config = dict(
    n_head=3,
    norm_eps=1e-06,
    rope_fraction=1.0,
    attn_scale=0.12,
    final_lr_fraction=0.05,
)
MLP neurons of a small language model. Each row is named by its layer, matrix (down: output weights) and neuron, and shows model dimensions 16-143. Each number is 500 + 25 x the weight over its row's rms, rounded and kept within 0 to 999. Numbers have three digits each. A neuron's up and down rows have the sign that makes its largest values positive.
A block is one neuron, or neurons of one layer that tend to fire together. After each block is what it responds to, as a language model described it from the Wikipedia text at the highest values.

L3.down66:490479493486470530490494502507498513499541478450526514531495507507481507517482503485524497475547464479502506503440476512512486489544495514510533527512474486480498512497477508484478531536491494499528472510508499518541518524517560526466467512490521521565464507483470481459468473528451521556506526558476490507497500526543493515500504519467496498532487489510496498472547482476493479507501
L3.down99:447509507528529486478486480500497547498524474480518517469520511441535508501472573457523503485485495489481497528458539497483484486478417469527508512497544529466499502486459478513531526498514492513502524453536539518487456544507540505518518508513507549525491523535522502485483532476490496512488520510525502498501510522494514514527507548507552445501490482518500513482491456491502528520480
L3.down274:521551492496481496439513464479483492452478516476498514475496498504496477484469521478545511464475509483474477464485517467513485475483449527462516522507484495479491448519483487492508507460486460505503507492505515492525526470517474508493494524459567503512499511447457498482448518555527466465498503497489533539501513469477507491501538486521551489543477479497571483514510553556511504515483
L3.down529:504486537479488496473491487523535511499486476486494465451531445493536536460538495522514500470501511518490462496529521484484489513493484498494477499499492522516536492503490531464460501504495525509480523492513495503529508494493500486496442455528489551446516524548551497477484491506502472483502526544504513512459513514557489517488433481497507480461489470513505504537490483504447492513543
L3.down698:475520503482544477497491471473518511561527481492467476491508518467540490499463577485525513554538479501503506489540503514514511472530490509462479484498531496472481493531489471487510519468506511499491468490526539507509518517513520516466492540500463511486484501512552517477491524494453505520489505462519536486506541531509476508511527481456509494505504507528513499491496492505479526492517
L3.down805:479498513513549492478492452500498463473503531472480534495495504518515482523469523515536492447504476483516506490460502509523507475495508514514509479551501529507472460508515467477513546518537503499460466457537511485488459568504512521494509507495514514531546486512500547514499579526505506469525549491504503476506496495452513491501519528490473524518469508509544548499442477483511501471497
L3.down1006:528461488455498490519490547513534456513484459530446462539518514474493509463507508490493506531480464521526529541500489485466506512486469498509482503508508550452529529476489513495483511485456522479477523460531465509501474450452506482548507545506532516510484520479600506506487511536488520519498459527527468512500492448497478505500523515517449523509533518502480502492514489509529490501520
L3.down1041:458494497474506527511478483539510483537431479504513499521496527522522534495468476504478524461485518503509528533554507528531472479487524507500505538484508520468538521559499479468523503502473512488489482485476500488499469499551490499525496432488531449488489464547420507509472463433509498478485513516482493486496503478482491465499515492505523501540510549497541548521515499497485478552505
Description: Markdown table cell filler. The final hyphen of a "---" separator cell in markdown table divider rows, and empty double-space cells, usually last in a row, in wiki tables.

L5.down919:486522507502498496511512515487497508453536469488489516512467503493523511518478503526540497485470499501482490498481504512486510471507472462493479484470513524541518446528476497505529459440535520497527518525465525490524505470508479506469503489505481512525482490499514509535490508497445450502476484472499491521494529482483520458508534514517529437512482477481487486500496490506534474495492
Description: Markdown table separator dashes. Dashes inside markdown table header-separator rows such as |---|---|, plus numbers and pipes in table cells, like vote-percentage integers (61.44%).

L5.down238:515416473494498502543501530501493506483529495537500496516508496468479445509521517499519473525507483533475470517523483503482512472512511511491538454499522500456509477488479492491533503505485503492497518497484451508508488539468482472516516483518514501514496504552603474510528471522502484508463470498500469530504523493527487495502509533507526505512487478511483462473502483544514506493506
Description: Wiki heading closing marks. The first = of the closing run after a wiki-style section heading's title, as in == Biography ==, ===Final===, ==Kits==.

L3.down28:517559511563503478531487488497514452516482524493501496492519480512558478508513488504526528493534494546479502501453450520540506510503493517489535513499436518530482461521491481553506509508515532510508496511513532483547525528509506483548464492452475505500512468520460476495463452514522497529544530464514504459502545520542482523457456531490505489520497457506496506466528456498483458464499
L3.down40:494496493505493484476479524494507475504505469493482503489461497466510491510506495505487482511515493480502514515485487506502522468459494526516516496482464519477497480519535499472475520538513513471504468503473522502487500495472516530526470523508482507503503498532626487490474459518466515511481494482516532493515493512533451474485545519469514488485485534497541467475467525459529484485464
L3.down269:509526536467500518488482518518503492504492513509484481552506473493519515506482503463508503517489514473543540478486484516485459516519542511496500499517494476497528514475485476545517472516551529503488534479526500521511511531474485479487560520434489507553515514458513514480546502525506512461526499501521472500493523479517550503489510490493473522536506520478494527479516524517483500528545
L3.down428:496519509560525502487526527465526495506488493526428505470489478465494499510509503512478497491490550493459480477500433524504482535523499566513456502531471519490493506461520463457501486515508474518513527517472534519520455456485536507516482493488490511510508461540576485529464522466510482410521487533491519486459481493481538475521516485477513512512535475538479540508474464468489534501442
L3.down589:478491487489497510499496435514508496529486517509520470534493501468513508523472469471498491530495470481515500504498467437498486501504506487507495500485474493505503508500485537471473495472503530502481469480558534502481507503528471509505492517487558490515519516527519467507504473505502538480479504467512524495489541500494508560472475489542488546480521477466518454466480473478493501500482
L3.down615:520501467513494512505494539503480451488478487500518495519484532467490491497521469519490460477470496523492533464527498517485486545532534503521484538490533460515539552453470520532470495534491495490498479521458513540503458521461528471483499498519529480487550545484478501521506505521486522512486485519486470473496473508498498503495447465523499503509475528521474488486505503492555475463461
L3.down692:493458492442476502561436518471476498584508516503536512512488500512494494541476501546467541460471521518499527505504487471483463489527476501477470510523490453451479500534499480549555512494503535504517526491518508516492504469484528516487500516521515504503465504510525531493493527536519508479504493487512475496524491510510497534465472449523527550502534528449505500524517478513494467489527
L3.down743:498494486483481470475495523522518498512488491512469495484538511481472509496520521491474484469526525501490496492461481494538490491517507512495531467495497432483481523522501482508513479500526485480536490510489483526497511531497439498474527479503463512528524522478517501494526466539475540491477493499507481523538510464504480486508525525496483507521495527485510532399530507476480496532498
Description: Heading closing equals. Closing " =" after a wiki-style title, firing most on biography titles after infoboxes (= Nahuel Brunet =), weaker on section headings (== Early life ==).

L2.down248:530468474593514477502513475466530488504479496532497459563491516497518488486554487507539445527522525501471484482497429547492504503515511506521490481506562532517495484534495432484533488451521495515508517448493504507484486512479497509468464458527466469504451472492543499511461473477516511514460498491514529506535493479481508506486498509512497522499505506511512490487494481513481499521486
L2.down377:540505509464487499534478496503468487540510504473452524483536542478515478480512478520532553543523502482499479468472504502482500506498474536515521491521481508522480510511484487521535496484470530514514487492541548489522462536495512491494491462488503490507473466502467463521454527507505498486482497497494517462510500492493468534516494467470451509493490490513510531481410500459516500524502
L2.down571:486523526461486515572466532494495488509466568540517508515483493482545509477503496504509511497485509504468525502514519508511475480487491514520510522528485480483503523501499536527517481530525464491508501527478505449489531477415494509507517487479513503529542513515502472482500512519521514485508524499478454497507518511479454495458492491557460497519512487490507525518511514520538494494519
L2.down686:494444509496446527485498452529492545501501507437464480479495459504513464511457461453543486507494476472535531527484508499490453506472490577480502510538500500505522558467527550521518510481467528523501512473525524483507470448525512503472528500468469503528508553499471485514466545548523465501515516519507538472480543494463556536482506509502505475509516463513542485479524525479501471472505
L2.down792:449483519502471526520491501515505541485531493449546490492471504527467529514490504488509504491479468507496504503518536464506458510466477521480481515499517499529524519516514491518526501497448499491526473486488479487526523441502519496590525502501508528477533536517504519529452536536517467524487500505516490472468576498431501512512501514523521494518482501487510477482494475499532483465501
L2.down1128:507516506509466467521554509490508526522488472520510508484507526504479505468495458473520493517522490496503463498490515504490492464477513469481515520500484523520497510530507483479514473512504481506492466527518511514483505499518518527476536503500508492488459481492477509500475547495492474495447481482469489485475507475497504542508483528442483480480511484510494510518474506492495535486497
L2.down1195:497520566506506511505508493525543488503458491501505528471499483492523479482491504519499468510468486471494498485482503514500484461498474499513478545499486497444516486492467511494468504524533473513519496547519466530539473494489488461489480468518469579509479510510475508461473479533510540475466468496487526528525482494501453462516511499517526494572504489490533481469463551471486491497491
L2.down1285:542512466480535521456496474543529533511486474477448501500531503493504480499443543486520491486533516494489529534472564494515520516516488520492506466507507463525533509497489485493528489483518525556507509502535512517467510477512482508479460492478514522523477507494567471504497541482492526517462514476465520488498525483490507481537471529479505467519507504524483479498508537455527520523510
Description: Hyphen after hyphen. Hyphens in runs of dashes, chiefly the third dash of a markdown table separator cell (|---|), plus hyphenated compounds like three-year-old, father-in-law.